Weights of a small GPT-style language model, trained from scratch on English Wikipedia.
Size: 15 layers, width 192, vocabulary 543.
Architecture: learned positions, biases, untied embeddings.
Training: a variant of Adam for these matrices, 335M tokens, 5378 steps.
MLP neurons of a small language model. Each row is named by its layer, matrix (up: input weights; down: output weights) and neuron, and shows model dimensions 112-175. Each number is 128 + 32 x the weight over its row's rms, rounded and kept within 0 to 255.
After each neuron's rows, "fires on" lists the tokens most often at its 100 highest values on Wikipedia text that the model never trained on; "fires after" lists the tokens most often just before its 100 highest values on Wikipedia text that the model never trained on.

L10.up422 [113 188  78 168 156 114 135 123 139 137 144 129 144 116 112  97 124 175 161 223 142  81 138 166 196 159 114 164  88  79 129 136 144 111 145  94  78 156 105 125 118 196 149 138 162 160 139 137 108 153 142  81 120  97 108  76  78 126  99  93 134 126 114 113]
L10.down422 [141 105 110 158 124  98 122 124 122 153 153  90 118 168 135  90 111 123 199 149 147 116 148  83  97 135 168 152 135  94 157  89 106 134 126  95 149  73  70 108 216 100 114 129 137  92 123 126  90 173 114 132 124 190 117 118 161 126 120 159 146  83 192 167]
fires on: "ou", "ar", "ri", "es"
fires after: "S", "y", "h", "s", "Y"

L9.up499 [108 147 135  79 126 130 137  98 129 162 105 149 146 112 137 173 107 115 123 105 149 113 127 168 124  92 152  66 137 111 134 134 200  70 145 185 117 126 117 117  84 157 126  66 177 166 129 162 114 104 157 100 152 134 178 139 126 137 150 108 171 140 153  54]
L9.down499 [108 152 170 133 146 167  89 118 141 129 166 185  40 123  83  73 105 170 144 110 145 112 131  53 170 139 125 158 134 137 171 114  68 151 111  74 116 129 129  93 123  78 161 185 129 128 167 146 162 106 116 107 139  96  56 121 123  65  94 157  68 129  90 148]
fires on: "ol", "e ", "t", "l", "a ", "al"
fires after: "t", "ot", "it", "et", "th", "ak"

L8.up629 [163 169 156 124 165  84 109 110 163 121 175 136  92 150 144 103 153 102 115 151  92 124 146 188 150 134 142  55 100 135  97  79  97 120 115  94 136 137 183 100 115  98 179 150 114 137 145 177  72 111  92  66 183 112 179  99 100 119  96 125 148 128 130 126]
L8.down629 [117 198 137 141 120 128 156 129 161 148 153  90 174 136  75 142 101 110 137 115 178 151 126 163 154 124  98 106  91 137 128  95 120 121  84 104  63 120 113 136  99  92  84 162 158 168 179 201 118 122 183  83  92  99 142 158 165  86 148 152 115 133  85 101]
fires on: "er", "as", "r", "er ", "."
fires after: "P", "p", "M", "ob"

L10.up542 [148 176 103 164  82  99 104 103  88 195 105 119 124 165 149 160 154  74 136 120 151 135 127 100 142 105 165 116  88 106 100 116 108 103 112 185 169 206 148 153 189 188 130  78 129  98  81 113  84  63  57  91  55 143  96  98 114  77 132 118 127 148  83 116]
L10.down542 [128 110 155 123 113 169 156 124 186 104 115 179 156 162  97 137 114 176 136 127 134 133 118 127 106 172 114 135 153  60 115 132 127 143  97 127 103 116 194 123  79 140  98  90 137 113 178 123 157 153 181 124 106  82 136  76 170 140  66  82  93 158 101 185]
fires on: "s", "19", "on", "ter", "d"
fires after: "in", "ec", "the ", "In"

L7.up717 [ 91 108 118  90 150 108 114 101 165  97 109 113  78 136 158 136 174 119  86 177  79 143 155 147 141 129 133 139 108 107 126 169  67 131  98 144 138 133 157  94  75  96 172 162 127 137 118 111 128 118 120 154 140 111 161 121  87 145 120  88 156 193 111  83]
L7.down717 [168 159 105  67 151  92 198 128 161 159 185 120 107 168 121 148  87 136 198 104 134 101 192 122 117 145 137 127 110 101 130 132 152  58 129 175 168 131 199 128 189 161 128 121 139 112  81  73 118 147  64 139 139 139 126 109 149 102 168 123 102 185 149 128]
fires on: "t ", "ch ", "ter ", "ary ", ": ", "e "
fires after: "Mar", "f", "us", "u", "A", "un"

L8.up540 [111 143 133  80 120 118 105 137 119 106 189 142  50 179 114  74 185 145  97 142  36 104 182 163 202 105 118 111 113 164 125 129  63 130 130  98 139 111 154 114 142 145 169 158 118  88 116 178 101  80  89 104 158 171 164 120 114 133  77  97 156 159 143 118]
L8.down540 [119 131 132  99 136 149 129 108  91 115 113 170 161  80  95 128 105 110  88 219 139 114 138 101  44 150 153 135 147 133 159 126 119 125 154 132 149  79 121  68 157  60  88 144 147 138 178  91 119  94 111 133 126  89 129 110 125 141 204 176 113 180  95 124]
fires on: "or", "er", "u", ". ", "ow"
fires after: "P", "p", "ep", "op", "up"

L11.up692 [ 95 132 130 151 122  91 109 119 165 166 142 210  25 138 123 162 126 123 123 172 176 113  95 140 130 182  99 168 126 126 160 102  89 131 136 146 197 169 136  87  85  84  90 112 136 158  79 114 139 163 162  61  56 179 121 124 123 193 106  99 119 118 116 153]
L11.down692 [176 113 106 137 106 197 159  79 129  74 133 126 161 117 164 125 198 155 166 134 128 143 159 128 125  90 147 122 130 134 108 148 133 126 179 107  94 118  85  89 217 143 130 150 144 161 139 183 123 109 116 192 103 169 156 125  91  96 123 167 124 120 125 157]
fires on: "on", "en", "s", "i", "in"
fires after: "C", "G", "f", "c", "ain"

L7.up500 [134 133 119 152 163  94 123  86  98 148 123 108  88 182 168 183  95 111 184 218 129 110  70 192  85 143  87  92  65 144 117 133 206 163 159  85 123 122 132 155 151 142  97 128 153 167 134 138 131 146 190 145  70  95 160 126  36 159 167 127 115  71 146  92]
L7.down500 [117 145 108 153 146 164 108 139 122  96 168 131 138 193 168 150 121 154 122 134 160 141 163  79 190  96 116 111 112 175 142 107  56  90  99 131 136 127 151  76 162 103  80 136 144 117 130  76 142 124 118 100 151 166 137 167 158  40 100 148 169 163 137 197]
fires on: "y ", "e", "ast", " ", "ent", "en "
fires after: "Th", "the", "e", "th", "K"

L8.up220 [120  83  91 100 136 106  94 156 126 185 122 120 130 175  75 112 188  97  51  90 120 137 137 127 166 158 148 138 143 125 120  76 103 136 123 142 154 126 162 141 165 121 123 150 123 194  94 161  91 143 105 108 149 115 140 111 147 100  87 101 129 163 122 114]
L8.down220 [159 104 111 108 162 225  94 151 113 152 155 131 107  93  78  94 112  59  99 140 117 126 150 112 123 143 120  68  94 137 122 170 185  97 117 136  95 163  98  59 140 131 101 146 113  78 134 120  93 123 133 115 117 146 140 165  85 163 154 114 118  77 148 130]
fires on: "ar", "oc", "ent", "ur", "o", "r"
fires after: "C", "P", "c", "R"

L10.up147 [176 109 136 114  68 116  73  80 140 132 119 188 169 181 124 106 173  61 133 111 145 136 120 109 153 125 137 122 112 156 135 109 160 116 104  47 183 150 147  75 162 143 140 136 115 157 124 134  80 115 121 108  53 199 142 136 205 122 112 171 105 105 111 115]
L10.down147 [135 106 113 124 117 100 209 114 108  78 117 174 109 141 134 164 158 201 116 133 123 147 107 154 128 118  90 110 133 101 167 106 105 122 135 160  87 136 161 151  81  89  47 142 107 106  95 132 143 134 103 164 129 135  79  96 116 119 100 104 139 177 162 126]
fires on: "on", "ch", "Y", "es ", "y", "oun"
fires after: "C", "ew ", "c", "the ", "ic", "ec"

L7.up664 [162 135 122 167 176 109 145 122 103 103  91  75  87 132  57 129 116 184 182 132 128  83 119 131 102 128 123 115  53  98 124  86 201 159 147 147 185 126 143 138 120 185 151  73 155 191 105 120 108 159 162 100  71 104 103  94 126 168 160  90 117 107  79 136]
L7.down664 [148 124  85 103 100 132 134 109 128 106 152 123  99 178 114 168 181 140 122 127 180 135 161  97  52 155 171 192 166  93 130 134  90  88 110  87 107  87 125 142 144  53 165  94 126 127 157 151 109 114  86 109 149 119  59 126  87  90  99 146  89  88 125 133]
fires on: "ri", "oun", "ou", "i", "u", "I"
fires after: "y", "B", "Y", "a", "H", "I"

L10.up35 [173 141 170  82 105 118  83  96 137 120 197 116  44 127 141 130 159  41  75 106 115 156 126 159 134 141  57 117  83 169 107 122  96 124  86 117  85 146 203 106 117 121 172 136 135  81 146 144  94 141 118 113 179 159 123 129 129 124 121 117 151 113  86 132]
L10.down35 [141 166  98 126  98 121 137 114 161 132  59 135 192  94 101 155 150 141 173 148  86 145 120 106 137 118 105 128 146  90 173 148 171  78 129 111 168  91 139 112 124 134 131 190 167 165  95 120 152  91 126  87 126  97 161 191 123 190 107 125  97 107 158 147]
fires on: "r", "f", "ar", "om", "on "
fires after: "p", "P", "er ", "ep", "R"

L10.up302 [131 110 165 119  93 110 131 116 136 154 187 191 141 105 118 105 158 136  69 135  66 148 100 168 120 126 130  93 149 123 108 105  89 173 145 165 131 179 195 124 164 136 124 130 132 139 122 141 129 115 135 134 140 120 141 125 132 142 150  61 108 144 131 139]
L10.down302 [141 146 105 135 197 158 194 166 150 122  72 128 151 128 164 160 111 166 180  75 182 113 146  91 128 121 132 103 138 108 119 147 130 134 144  40 144  76 140 152  93 117 114 120 137  96 118 129 169 120 118 125 106 108  82 108 135 145  60 168 166 118 142 151]
fires on: "d", "v", "n", "res"
fires after: "un", "re", "si", "u", "p", "ur"

L7.up702 [129 163 133 187 183 133 125 116  92 157  79  48 115 108  81  99 102 199 186 127 178 120 152 143 125 118 166 170  33  87 114  85 176 147 128 126 125  85 124 142 126 129 168  97 150 176  89 168 123 152 104 126  81  71 151  75 131 139 190 132 118 107  73 131]
L7.down702 [127  93 134 138 124 122 116 161 134  92 110  93 128 156  89 114 204  71  86 153 201 184 174  80 115 140 165 193 153 157 176 180  88  83 138 111 112  97  66  96 129 127 188 137 119 184 186 131 158 136  93  98 146 158 112 120 126 144  41 144 116 137 165 131]
fires on: "o", "si", "ir", "et", "y", "oun"
fires after: "B", "A", "y", "a", "I"

L9.up19 [ 96 101 119 137 137 146  82 140  92 135 186 170  90 147 137 149 226  86  98 197 117  99 171 164 148 107  68 178 105 137 134 141 149 122 178 148  88 105 125  99 108 150 144 189 157 151 163 148 108 123 142 125 158 104 173 114 126 146  82 106 156 129  58  97]
L9.down19 [148  79 150 159 122  79  96 104 162 164 107  80 121 107 154 126 139 111 122  70 157 138  47 157 159  34 128  82 137 104  72 129  80  81 152 144 132 137  91 110 123 131 101 108 166 137  95 148 122 168  79 145 190 129 139 161 165 117 135 168 142  80 168 121]
fires on: "s", "e ", "c", "m", "se", "e"
fires after: "en", "is", "es", "n", "as"

L9.up370 [ 89 143 194 107 181  57  95 125 170 101 146 105 102 152  91 118 166 128 102 172 110 123 106 180 165  97  93 141 130 152  81 113  97 136  88 144 140 136 134 132  66 195 138 159 154 158 112 157 145 156 118 110 164  96 180  73 171 132  66 122 146 126 133 131]
L9.down370 [130 113  79 106  65 134 169 102 132 132 143 137 135 127 133 142 113 174 161 115 140 146 181 120 105 135 127 134  83 176 124  91 112 124 128 122  85 149  89  79 153  98 121 169  81  55 135  85 186  99  87 124 156 188 107 116  41  88  70 114  72 181 132 158]
fires on: "as", "ic", "um", "d"
fires after: "p", "oun", "en", "ti", "si", "ol"

L11.up538 [127 146 112 124 128 145 114  70  90 137 103 168 136 148  95 130 140  84  97  96 135 105  76 198 153 109  62 132 160 144 134 141 136 114 143 142  85 120 128  90 133 126 139 123 134 119 114 199 131 138 106 121 104  96 162 131 161 136  98  80 153 129 105  73]
L11.down538 [102 165 140 151 113 104 147 146 114 138 170  83  89 105 136  41 142 150  85 168 126  99 147  71  59 149 158 107 146 139 136 142 120 160 165 141 157  99  94 159  64 101 157 157  55 208 127 162  92 125 117 117 134  99 113 152 158 103 110 118  92  92 195 137]
fires on: "c", "e", "at", "ch", "n", "il"
fires after: "z", "es", "en", "a", "us", "im"

L8.up318 [140 108 125 103 168 137 149 113 109  85 140  91 107 215  99 102 136  87  84 127 137 129 168 128 148 122 147 102 142  97 134  55 138 158  76 106 178 136 145 133 119 162 152  90 101  77  89 184 131 128  69  91 125 117 149 108 129 108  98  50 136 136 101 126]
L8.down318 [154 211  95 165  88 132 124 125 101 141 157 175 175 153 106 193 104 127 118 146 133  84  80 122 150 122 132 107 130 108 129 140 101  71 142 122  68 163 173 114 163 131  84 175 119 137 112 147 126  60 157 162  88 126 155 131 130 142  90 140 116 137 123  98]
fires on: "ri", ": ", "r", "tr", "u"
fires after: "p", "P", "C", "oun", "y", "c"

L5.up249 [ 57 127 131 115 170 140 134 100 163 111 202 121  89 168  92 115 173  96 127 109  93 127 105 169 172 125  78 125 154 110  91 115  55 145 192 202 124 125 115 143 103 188 101 151 136 147 102 122 195 102  74 134 155 128 177 114  75 182 143  89 103 194 152 113]
L5.down249 [128 119 158 130 101 100 143 136  93 127 139  83  94 146 159 126 141 155 105 129 223 180 138 127 118 131  99  87 149 111  89 152 156 108 161 107 143 124  60 104 156 102 118  95 138 165 138 128 134 153  97  59  98 170 121 113  82  93 100 168 133 148 116 134]
fires on: "v", "d"
fires after: "ti", "ati", "on", "ro"

L8.up20 [119 115  84 165 161 190 118 147 151 101 172 160 101 160 130 100  72  86 113  93 141  93 127 145 167 159 153  84 124  99 107 122  87 132 159 171 183 162 196  84 101 112 134 230 115 166 100 122 117 145 128  69 168 150 134 117 120 100  94 130 110 107 178 166]
L8.down20 [189 136  93 163  78  76 176 131 143 105 106 119 116 112 111 176 141 189 187 115 129 161 119 139 129 124 163 170 110 157 143 136 172  78 107  90 126  28  97 150 187 121 100 103 131 122  88 128  99 137 114 204 121  34 137 155  74 135 162 137 102 160 100 129]
fires on: "in", "r", "om", "u", "ic", "W"
fires after: "Ch", "W", "/", "K", "Q", "G"

L11.up606 [114 168 152  76 155  93  49 133 154 169 112 210 105 143 121  99 157 124 151 146 121  84 144 175 125 143 109 126 167  93 139 163 127 139 163 163 130 147 176 143 169 172  85 122 143 112 153 111 167 123  95 112  69 154 147  94 184 172 113 131 156 127 115 158]
L11.down606 [139 115 135 153 126 147 125 174 115 126 120 150 135 185 173  96  42 143 143 133 151 154 117 113 126 110 140 109 117 148 170 126  85 180 141  93  40 136 111 128 164 147 101 121  65 160 124 168  98  92 125 153 100 116 113 133  79  99 126 164 103 109 125 121]
fires on: "or", "al ", "ic ", "w", "ti", "on"
fires after: "c", "ic", "f", "tic", "C"

L10.up197 [148 153 156 166 129 124 175 124 105 160 139 129  85 121 127 146  96 172 127 172 189  72 137 122 113 120 132 131  84  84  81 104 110 163 129 166  89  80 152 100 173 119 119 101 160  80  51 183  67 134 179 109 113 140 123  84 153 124 150 143  98 129  70  88]
L10.down197 [ 74 116 173 163 175  65 131 136 180 163  99 103 133  67 100 161 131 137 158 104 124 107 155 100 127  98 171 180 162 185 137 173 144 127 107  86 197  86 145  18 128 180  88  84 114 109  97 187 140 106 147 135 140 153  94  86 115 128 189 147 102 104 132 164]
fires on: "in", "ac", "ol", "ub"
fires after: "to ", "s", "an ", "ed "

L9.up18 [ 70 208 190 136 101 128 134  95  97  83 107 152  82 126 112 155 182 137 129  81 159 138  98 176 120 111  82 173 157 126 121 162 168  95 103 151  80  80  75 129 151 137 151 141  99  91 139 183 139 158 197  80 103 132 121 119 134 124 131 122 146 144  93 107]
L9.down18 [207 143 143 149 184 153 109 142 163 125 146  81 128 145  97 142 164 130 125 175 117 114 125  95 117 105 112 119  78 164  81  86  74 142 105 180 191 176 199 134 109 152 148 124 109 169  94  48 140 104 171 130 126 143  97 127 181  98 140 137  90 118 160 135]
fires on: "e", "ir", "al", "d ", "en"
fires after: "a", "us", "on", "en", "og", "v"

L11.up678 [112 116 142 197 146 112  98  86 127 166 114 143 135 128 134 141 111 109  94 180 130 121 156 140 119 222 104 140 147  95 136 140 154 177 148  66  73 164  90 125 179 156 103 132 126 157 114 203 145 142 140 140 148  87 131  98  98 204 181  77 144 146 131 143]
L11.down678 [ 91 151 159  70 121 136 125 120 152 123 166 104 133 145  87 135 185  97 137 124 139 166  70  92 124 124 156  75 120 143 170 106  75 151 107 156 174 141 105 138  89 185  91 105 144 126 151 147 141  93  89 128 111 158 121 129 119 101  89 146 150  78 138 123]
fires on: "un", "ur", "ter", "e", ". ", " "
fires after: "a", "at", "te", "re", ")", "um"

L9.up594 [ 72 170 161 125 157 179 124 104  79 175 141 118 120 139 152 105 192 119 116 191 108 107 197  99 109  93 129 157 160  83 108 116 167 162 108 169 139 153 100 124 178 154 101 142 130 110 102 147 118 103 109 104  58 164 140 122 172 175 112 148 142 157  84  47]
L9.down594 [139  73 193 111  99  85 129  49 100  91 140 145 120 104 162 166 192 153 154  90 164 121  97 125 120 115 155  84  86 188  82 157  87  67 108  54 179 178 154 140 110 144 115 129 129 152 108  85 147 162 110 172 137 145 151 137  46 119 152 103 136 100 113 143]
fires on: "on", "e ", "or", "s"
fires after: "ec", "es", "on", "e", "en"

L2.up492 [127 119 127 116 201 153  92 139  76  85 104 110  79 141 148 207 140 177  70 120 133 120 101 186 173  98 146 122  86 103 115 136 124 146 134 139 155 152 100 171 110  93 114  74  96 126  70 141 177 180 126 119 145 145 177 108 114 162 133  58 158 190 111  98]
L2.down492 [174 188 116 123 134 108 153 112 110 136 131 135 160 160  98 121 101 157 132 187 122 103 133 177 153 152 102 143  70 143 104 126 187  88 139 194 126 179  97 175 172 139 134 119 121 104  90  71  87 147  89  86 134 123 143 113  64 180 164 134 114  98  74  69]
fires on: ": ", "cl"
fires after: "y", "e", "ation", "s", "er", "es"

L8.up84 [165 155 134 209 172 142 103 140 139 191 166 173  72 167 114 137  81 119 121 115 154  84 126 114 120 153 129 121  78 140 101  98 101 118 174 173 122 188 136  85  59  87 145 144 146 174 114 120  95 141 132 131 141 146 114 111  93  99 164 112 142 121 185 100]
L8.down84 [221 138 127 147 165  65 106 127 125  85 157  57  96 193 211 150 147 141 155 115 142 148 194 146 121 107 111  99 113 153 122 114 126 126 107 118 159  84  89 103 153 115 100 137 101 172 153 125 173  88 123 114 153 108  80 130 136 130 174 122 200 104 117 149]
fires on: "ol", "in", "h", "w", "ev", "l"
fires after: "W", "G", "K", "Ch", "S", "H"

L10.up659 [ 78 157 165  99 133  82  66 127 110 142 117 187 118 180 140 162 188 102  84 182  89 131 150  84 198 136  73 131 111 157 146 104 157 137 169 127 119 174  87  97 110 175  94 139 137 113 128 144 151 164 157 116 125 140 182  87  53 188 144 126 178 121 112 127]
L10.down659 [ 82 133  80 125 102 161 125  81 184  72 144  26 180  99 116 135  89 149 127 114 134 166  63 170 119 172 140 131 141  66  83 131 102  85 146 110 121 128  98 129 103  81 192 172 128 146 132 164 166 122 104 137 162 139 163 157 137 143  65  98 131 149 153 119]
fires on: "p", "s", "e", "el", "er", "di"
fires after: "en", "y", "od", "um", "on", "es"

L9.up683 [180 116  99 145 139 106  70 139 124 118 138 103 137 127  76 122 123 140 108  87 149 114 137 127 132 173 124 102 111 107  84  47 116 138 169 111 169 159 156 154 137 102 126 110 160 195  70 105 118 203 114  96 119 188 180 103 178 101 140 176 137 136  40  80]
L9.down683 [ 80 182 125 120 175 168 113 194 107 122 124 167 116  77 126 105 153  94 125 119  96 138 150 150  80 162 133 136 114 126 159 117 131 145 114  99 115 173 164 141 132 110 117 175 148 125 116  94 147 133 144 154  89 154 136 172 110 124 123 186 132 103  60 140]
fires on: "or", "al", "r", "up", "ar", "em"
fires after: "c", "C", "g", "t", "re"

L11.up579 [ 95 125  69 141 129 173  92  75  92 101 143  88 154 131 150 182 168 155 141 112  98 129 122 121 183 101 150 130 160  82 109 131 138  74 104 209 132 173  78  97 172 174 150  89 110 157 136 132 152 130 153  98 125 133 101 109  59 163 123 113 199 168 127 113]
L11.down579 [101 168 164 115 140  74 108 137 124 196 138 160  58 150 136  88  80 165 165 126 185  91 108 146 132 171 140  67 136 141 112 115 133 169 160 116 119 105  62 112 104  96 140 114 194 114  72 150 142  72 123  97 149 135 117 147 134 187 162 172  98 157 118 197]
fires on: "e", "t", "re", "f"
fires after: "w", "t", "et", "ur", "ag"

L10.up487 [ 83 126 160 159 127 142 113 107 122 157 141 145 110 188  97 205  76 161 132 102 117 111 106 128 120 111 128  98 134  38 120 149 141 142  97 143 175 129 111 131 107 141  80 156 104 135  56 150  96  90 116  66  92 143 171  94  91 130 121 129 191 141  40 182]
L10.down487 [112 145  94 100 115 182 154 130 153 140 161 126 151  76  80 130 122  93 140 145 146 130 144 159 206 130 176 125 136 139 121 119 168 101 126 144 159  76 211 155  92 131  62 187 152 168 162 110 107 128  97  93 129  89 112 143 130 150 115 121  63  87 119  76]
fires on: "y", "an", "l", "ch ", "tic"
fires after: "s", "ti", "i", "u", "gr", "o"

L2.up675 [137 129  88  99 138 161 123  77 152 168 130 169 143 198  85 132 108 175 109 102  46 133 113 130 158 179 101  99 132  83  93 111 112 116 158  72 168 164  72 120 122  82 145  58 144 129 108 177  52 103 112 102 135 129 155 119 119 129 159 130 120 127 125 157]
L2.down675 [115 135 122 121 106 148 156 117 118 114  87 122 160  72 161 109 115 148 124 145 121 139 157 139  95 124 132 144 162  82 104 148 144 126 148  77 146 166 147 175 126  69  86 136 135 151 153 152 106 123 105 163 105 167 183 129 121 112  90 151 154  78 111 116]
fires on: "1 ", "2 ", "7 ", "5 ", "6 ", "3 "
fires after: "1", "2", "201", "8", "5"

L4.up93 [107 105  96  83 113 146  83 100 125 143  75 127  90 122 139 205 165 153  78 172  78 131 100 158 193  87 118 131 137 127 145 165  55 192 178 155 120 108 104 145 138 129 121  67 129 112 100 136 117 133 129 147 108 147 196 103  98 147 152  40 147 112 144 138]
L4.down93 [166 105 144 121 156 136 144 119  83 111 158  94 128 116  85 104 194 144 213 200 124 104  99 165 145 158 111  95 100  96 102 139 161 138  95 170 106 123 121 151 147 105 119 112 181 102 153 110 144 182 167 165 127  82  76 128 139 185 131 161  79 159 111  75]
fires on: ": ", "; "
fires after: "e", "es", "y", "s", "er", "ation"

L7.up243 [117 137  54 103 187 114 176 125 160 164 121 115 135 181  89 138 135 134 134 169  68 120 114 100 125 124 132 144 115  60 100 129 170 133 190 126 103 174 103 134 123 187 120 108 119  87 121  89 133 106 157  78 104  95 138 101 149 193 129 135 146 101 169 113]
L7.down243 [100 100 131 182 125 180  52 106  94  90 101  98 123  99 146 170  83 140 143 104 132  87 120 154 125 124  91  93 134 150 129 113  94 166  51  97 140 118 103  89 143  84 112 114 117 173 153 100  96 185 141 156 106 122  56 135 218  59  78 132 137 142 121 162]
fires on: "ic", "oo", "e", "ri", "y ", "er"
fires after: "t", "Th", "e", "ev", "th"

L11.up279 [127 104 151 154 116 105  90 180  91 158 151 161  43 102 102  77 209  83  80 188 135 112 118 162 146  87  88 153 104 112  98 127  84 143 124 159  96  95  91 122 151 117 187 134  80 180 122 127 117 123 150 148 189 131 126 108 144  97 154  89 139 149 168 102]
L11.down279 [133 137 134  93 137 119  97  72 118 152 138 116 168 150 140 138 111 176 152 100 118  98 128 185 150 136 149 110 143 162  93 135  73 167  72 171 152 164 203 124  68 157  78  95 144  90 186 174  98 140 178 105  77 113 120 173  82 145 117 139 123  94  90 141]
fires on: "w", "i", "o", "d", "er ", "-"
fires after: "S", "m", "em", "d", "ing", "i"

L7.up458 [117 134 135 139 104 148 117 116 154 104 122 137  77 120  57 127 143 166 105 102 102 108 101 148 108 110  85 106 104  95  98 131 161 167 160 153 133 192  78  90 127  61 125  82 120 148  81 183 114 181 168 107 200 151 176 114  88 124 173 167 163 135 164  97]
L7.down458 [114 128 121 139 119 144 131 187 120 189 118 125 161 107 128 106 121 117 186 133 116 123 141 118 152 104 163 100 162 149 208 135  62 101 151 153 168 114 127 141 170 103 125 119 123  82 165 153 116 100 152 158  98  90 122 214 126  63 115 132 168  97 113 149]
fires on: "4 ", "3 ", "7 ", "5 ", "6 "
fires after: ".", "202", "201", "e ", "–"

L10.up437 [ 95 130 101  89 149 148  75 132 113 159  70 138 110 208 128 145 128  90 132 110 138 127 127 127 149 104 149 120 163  93 124 172  71  47 128 156 130 168 148 129 135 177 121 167 177 130  82 127 136  87  75 144 106 155 143  88 126 146 163  91 178 133 135  82]
L10.down437 [ 99 119 112 193 162 120 144  88  57 133 131 111 166  98 105 149 162 165  95 153 142 136 124 159 167 149 131 169 132 143  91 150 137 161 120 147 101 128 133 112  76 124  80 165 121 141 117 151 115 129 173 173 126 142 102 202  91 101 135 118 167 124 190 154]
fires on: "id", "t", "it", "et", "ag", ","
fires after: "ti", "i", "or", "ol", "ul", "ar"

L8.up192 [103  73 118 151 161  90  93 133 107 162 110 167 168 156 213 176 157  89  92 202 108 139 144  95 108 130 142 110  65 155 133 101 126  62 112 190  67 162 120 123  90 173 119 143 141 104 146  78 165  84  96 169 140 144 186 110 111 157 202  65 133 117 115  82]
L8.down192 [181 147 152 106 172 181 154 147 132 129 178  88  79 142 127 136  90 139 149  96 130  68 139 145 200 137 147 123 130 126 192 118 146 120 122 156 117 116 112 132 126 109 170 131 110  81 105 135 140 136  83 154 146 128 137  98 187 111 118 158 104 134 127 135]
fires on: "un", "n ", "–", "e ", "t ", "ug"
fires after: "J", "h", "or", "r", "un", "f"

L11.up714 [175 144 194 152 152 145 116  94  80 186 154 134 113 146 132 127  83 150 111 120 137  72 113 137 119 134  70  90 143 100 103 121  78  99 129 167 110 126 161 132 178 148 140 144 122 144  54 134  52 153 124 149 129 172 119  80 180 148 128 139 152  93  87 130]
L11.down714 [121 143 123 175 128 135  78 118 126 109  99 111 137  82 129 117 177  75  90 125 129 137 166  88 135  67 219 133 106 105 135 148 142 149 120  84 218 134 117  49 120 111 156  70 205 170 156 186  96  40 161 191 130 139 122 106  93 146 152 146  66  69 157 113]
fires on: "por", "il", "u", "ub", "ol", "m"
fires after: "s", "S", "up", "e", "w"

L9.up166 [141 115 113 185 151 131  81 138 175 119 162 178 120 140 167 138 125 116 164 115 163  51 135 123 125 177  78  91 112 141 140  97 133 111 200 101 142 160 149 102 137 113 114 154 148 134 114 143  85 105  98  54 129  91 174 131 136 154 152 128 105 132 179 108]
L9.down166 [189 147 132 120 165 124 111 164 170 114 126  93 155  97  92 106  46  94 128  96 125 187  99 116 148 144 124 142  86 131  94 120 154 140  72 112  91 128  52 131  92 141 113  72 113 196 197 162 147 151  88 178 161 142 124  97 134 143 139 127 140  42 142 118]
fires on: "ig", "ing", "p", "e ", "as", "ap"
fires after: "K", "W", "H", "Ch", "b", "E"